config.toml
n_layer = 16
vocab_size = 32000
qk_norm = false
parallel_block = false
init_std_qkv = 0.015
init_std_down = 0.00265
optimizer = "adamw"
lr = 0.00138
beta2 = 0.95
warmup_steps = 531
schedule = "wsd"
batch_tokens = 65536
seq_len = 1024
MLP neurons of a small language model. Each row is named by its layer, matrix (up: input weights; down: output weights) and neuron, and shows model dimensions 160-351. Each number is 500 + 25 x the weight over its row's rms, rounded and kept within 0 to 999. Numbers have three digits each.
After each neuron's rows, "fires in" lists the words (lower case) most often at its 100 highest values on Wikipedia text that the model never trained on; "fires on" lists the tokens most often at its 100 highest values on Wikipedia text that the model never trained on.

L2.up394:497461496500509502501469506527499492475532500518510495465485503485498491465489454485492524517530503513513487497508471491471480488495462478508499503541496520470535496496505534536504483518506506509526505512498528516507493498531522502480545482463553517515488491505518502512495485485525490466525503498498477517494499502539493544495472509462528448478521499520539513531509525486473519527494462518452527528462505495450473449513500464505501508489439477488439494503469509497503511472486497503489521512449480474517495525546514473529509541516455533475534461518509539515471445501487507500
L2.down394:502520460488504528493507498447548484529489498477514532537513483502507532469477524517522467481512479507448552513507529502491517496510549463507523493493467488470457465541482463476528510477542515449523489525464490489502507485495499479504477528494492490491475478445528507503485516475476454507479496531478501501488477508537475494492494487499465499504504516546520508492494517504500509483486521482527503503540492702504487501466410498464489495499504513529522493509540506476499517487474528494477519474493495479526523509501509511524478535499464485521501509480480511435505533475517479518
fires in: "various", "for", "several", "with", "by"
fires on: " various", " for", " several", "with", " by", " For"

L2.up129:500525492497496494515475491488489514490510510511523506506483498478507483472472444539497483473505474498540454518477478507456500504519509507510474519556498482479505501497480512497467518515513514543537523465500503540520507497494518486513512505523510499504518501520523513488501472485486486495497475443533515555524502504505506507491479472485532510488503531482532486536490526505529587505493450503495472517450530485498492445517502509488480507464492490510492533481449556526543488451473525533457503464446525553517512509471500551555436501512526495485535455468499535450495481479500488491
L2.down129:474507483499512482503520510492508488517489494465545496508544516475578498484487468515491480501502547477538531451514504519517467513548488488491469504445475508488497487474485500468507550516505490477492504490540482537455537505495502448513487500527523471530508508472490482501507504494548461505491474516455462480496493538495502513519519443528496521511519494505539515509535486463469516516483498528516543542501550535535481525481503497530503515486517509480498527511520464558486445503551475483502467548513519451546475475538481496501507537492476484504522512519498507469500497466475502512
fires in: "large", "small", "more", "some", "significant", "very"
fires on: " large", " small", " more", " some", " significant", " very"

L10.up295:481493527485508517550505535499478506547509451526541500510481522529516506455518529458480517495476480501536456471477540511453510530483503492530533503507490529460503552519514537495512505491496448520516484493530497461457496506467498471463516508450500459488549526500480543484543508509543486468505518484498499469500492508490517514467545503473498465463468474507474497535509519548510494511525544499491510490458523481529473419528487449523537481499538480475505508464490520521494472513485505513505501470475510544522523515506486508515477498493540534490510502465493488516520500526486502522
L10.down295:449481482500477487488461545495464488519521509481522528512460470507489523490471514504482524484494516536504486494509499487494467525493486482520473500518526515484508473537484510519553463481480520508538544488554540491493502527483500480489535515481511488471492494507511459495486483494476509489500519506485481468488514489466485496463561498542546493500481482499529522522476513463525516497468504503475537498504480573487462493457456469476522498466493488492472478507491544512512489502486516514463526502547493508517497519490488475511477526488499524516464505515491537515466546478509494547
fires in: "that", "it", "which", "what", "don"
fires on: " that", " which", " what", " it"

L2.up380:527526533493503523492503491535495477473500460468527433513476527494503517532515501489485482502460490518494457475495484479462527543501470428469485486496472516502501504514518499477504536501483443523523500524488512523477464505494493491465509495473522475509534522487582477472506484534500504486453488487485490519500517503512476533519497476476542489526489492457508519541492501505496496494478496507506496499438518487541487483529528500498523500467501518516500512535469537544470542449501514501499508520468516490505497504499475481490450505510460511484526499517503509537527514551529477484
L2.down380:485523516489502507463475521492488462525511515473499510550471516513503533527496496528551499512471507462492482469542463450527507484539521505512493521527480553501492537504497488496489500526528479511483525495496530463509495481492463554486480493515450475490494449493518481474471476523491473446483505521510528508520547531488476477485516484515508525489498507479520506504505527484478453484550519488520515498497501484510505520483514459488542452466568528485497509506546479557480530516470523490508501471486476454508512529536489473546498470497509515484500518522514470519481490494500456500
fires in: "took", "included", "should", "may", "came"
fires on: " took", " included", " should", " may", " came"

L2.up1189:502509495464502499492484526534496510506519491525506500482501507519559541490532460468515482430478475483512459521487514466515496547481470515483455552506510520492477511462480497520485502459456506490509492502440495504488481485459508510468485494492507544498494510508553489517508542509504507498474488494497476490520539474502480456528544526531506530487500474503495503500514508498475491499508508474495500507474521492509492492503495522505496530491482509487417558468479476515460499462561473515503488541513493492533493459521489519525503491504516508466510462505506475521485455496470503475
L2.down1189:506478523494514471487483514506493467472540493512529495493456534440503477453498528476477520525506502510512509538436489509494512454490534494527505528530519531500490485486500507489507499498509460472513544461492554510488477478498488500509526515462465516515482493472467498495526554478492526540482472482468478488502546485456506465509528498523481513493473520505496540520443457485492498482536486535521476541480505497497519578495474509502477466498510457491467505500497501559492496534526524559487478483508512473498505499539482485502483513542523471490522498500485501488481502549536464517
fires in: "time", "book", "term", "part", "anion", "point"
fires on: " time", "ion", " book", " term", " part", " point"

L2.up830:499506490455520502499474513523501479538506425479502506476458477484539493509500451525508487514493474502503476485450537460505459470504498455487486505503511531485531505492496463489461520488497501473488505482529491503520521506521512473470563487517527498495529503508520527449502473504467480511480467498511484524517498477485498491508507506506562481530483510484473543486487490546495482514501429495471484456529496486480504473510549515503504507514479497507468493514461524495485475548494466517488477475507493476508483517504450537495454537508462516512490482464482553432478463517511492544
L2.down830:478521520503486493486528536541542460458510476483545486486520467482470517478538500507484486567528527516477445482505455497457467464489521471478518488469499491477484492445529487499512485467515528486452498491502533540537534524516502489503545497510505487533491481516507464479481506484481458520508505505500501481496509495506459495520473514519506528448483525520508506483484524532519499484480514523499454493477542502491515530483505492537505563499497473536528460497517570551498531530471449503472521494482475450535518488462508477480494531528499476478531489471503528511517482501528505524
fires in: "such", "also", "jr", "rather"
fires on: "c", " such", " also", " Jr", " rather"

L2.up677:519489493510513502535489449488479495486531467540493514500455522539513511541486485514472425498501476529511483522503533489477463534491484460550495515499530554483495487468505474515453495501469466483493537509524523515564488512509508481440444525473526517477480491532459537536491522534514493506496452481504543545500510496484502505508487465477536469490498497506479525487505494533474541465526474506524516458494470494474489526510535488480562489469449521498487508489460517453502493540543498459486489504553487479485503497490490517540546552494525482513495508493484487508511510532491528467
L2.down677:491540525520496477525459504498489518502480448537487497497530523496478470459466489504539482516490485483504536491498489531450460472527481498532495499467515558496487481472496442504489527481496499520507502524475494518538486468467495480519476456466511499497496454508487550513520472480462549550521499538495531537527492508515567506438480506446488486529522503512502532486454473510470531541511531493485535538478534489489484483450527506490478489533529475540481475525531510529499515477505498505495498456510483504533551495520459520534515485459506523515476482546475506494522462513500506514
fires in: "et", "van", "des", "y", "l", "de"
fires on: " et", " des", " van", " y", " l", " de"

L2.up1053:531511525509550483501483478512495509522495482498490491513487532489548491493494516534454517498472464519505506549483483511476462537540493437513455513552499520477480506473524455509493467516490520466519541467527475520507474495524524504474493465464480530499543472506484543536473472490474465510455480482488463547498470491531500558492499514512496472535497494421505512503490484468480535509537473467488510485483501493513493438517554530520466459496489500504495558520460530510515488509485496488489498461492491472548546516524478503522480514520467488472511475482507491534451470474449489519
L2.down1053:486493492494486491509483478472495495530503522485555507529505525471486519473526480482506503526477519515470516469518514502479487509445523534433550492500508522514490498525503530500480491531502510505465486537531471506475504501506492516483511499493472462479501530470478505472466462454483491488536470449482476487504566525475484536521555494499506502475493514519517480493502516481514532495457537505509488525468497492450523501541503512522486448485468464501512501474527493520473485501474516495479531511465550521494466517530496523500519468463497494540487495535517528506542449498498485489
fires in: "no", "still", "little", "primary"
fires on: " no", " No", " still", " little", " primary"

L9.up429:501503585454476478469514488544475500546516433467486510477560536506536547515485540511525511471475516491523471481479460525506492485512525503487513501496485503492451508501477508501479471475492493506483504536495473478517522514510528493524558516535517478494512503540505521473515547515515556529519474479497509482488530491469466527494514466483541487502545457495495542510511536470473494507464517517500529479489511474516499522523507490483513502495526521468502483459468494506494531526506496492475517486471514486487491486484477507548500498510457481499536466518509517505499469536542466494
L9.down429:433510502513491478436527480446466482514526516476493481471489476483493511494514433476510485514533493487477502516518489505511518461493484511494480508524520516465494478498511516482509522510479509499484491486565463485453543490464503509495492518512483485508526511506528470496517543487527454476569478496496469504466482464500498507488480481511461564469507473471538484548513490483522478488500524446508527462530524498492482481497550534488513543471539480493529508482520475520523506481493491483497495516564594528500503474524521498565521511490479564492515538523506482495527526519484493446
fires in: "well", "so", "most", "best", "far"
fires on: " well", " so", " far", " most", " best"

L2.up1237:515504471496513528499434524533495507508528495511507524449468514506528469516440514476519508524520496506520526477496512480473493510500455499507496500507502543498525485501538486568518525458497497553526521515463516542511516463503483466465511475461480485531469529509486521511486500483511532469529490515493499460511441500486499486501481508524511499513545510511520539502495513494474508498522436506527497479481482488480476510513515483490538499463487514520465501524445535508497445486488465512514517511448526561491519490523480513537505528498507499506487462511541493453517436509481554500
L2.down1237:539519510554554482499494503505530444461494509468527444559518474492495499495521497544519493524463527486480499525487519506526500497523498483471533518463535488509489498473511480485492525475544560498454473517486477479462496531520448527519488519482476497533529492491520471477466448448495483533524494491457503516481489471527544490471527472522535515530528486483481507452514520459502525511486499511500509473508501517458491498529480446486464537478525485528517526526510531546486503493459501532497530517469480503554493508520532504422467499491500472524506499485503479464493512483501485516
fires in: "before", "since", "after", "to", "until"
fires on: " before", " since", " to", " after", " Since"

L2.up133:500501505509525522515483479464459505484480522539546495502478552498508487481496492491516473516510467520515510512492513504510511486472509520486508480513477465506558560530531521503491531505527498499497501499510528536512452508505506464507532506481465451490531468499486503475540461493466484427503512456460499514506483538486500534508493486462524444531552495492477484501488498477499499476517510501503527485501490491488485512495526500512520509502460503504485518473468511502526485531491489517506467514519516525450508510509508515525466540503525513517490522545518475469523477527501526489
L2.down133:469502483476471482535575479447471503535471521504470500515469531480512511530527519517527504459468534499497515461504451519571476523495525504523470491499492480503507517514497492517517497524543582525463522562517495533485499474502479439545518474525455498524514533474494512494506486506510486460481526462462506481501523523452514552488474502532501539495503508487488487499481454516499480516475511520428505492481524540499514523460484505538515500488521510506514465475517486490532516479483538539465505452519507541518481503462525504489506520521488546508503504537484502485489509464452496518
fires in: "in", "roman", "european", "italian", "serbian", "romanian"
fires on: " in", " Roman", " European", " Italian", " Serbian", " Romanian"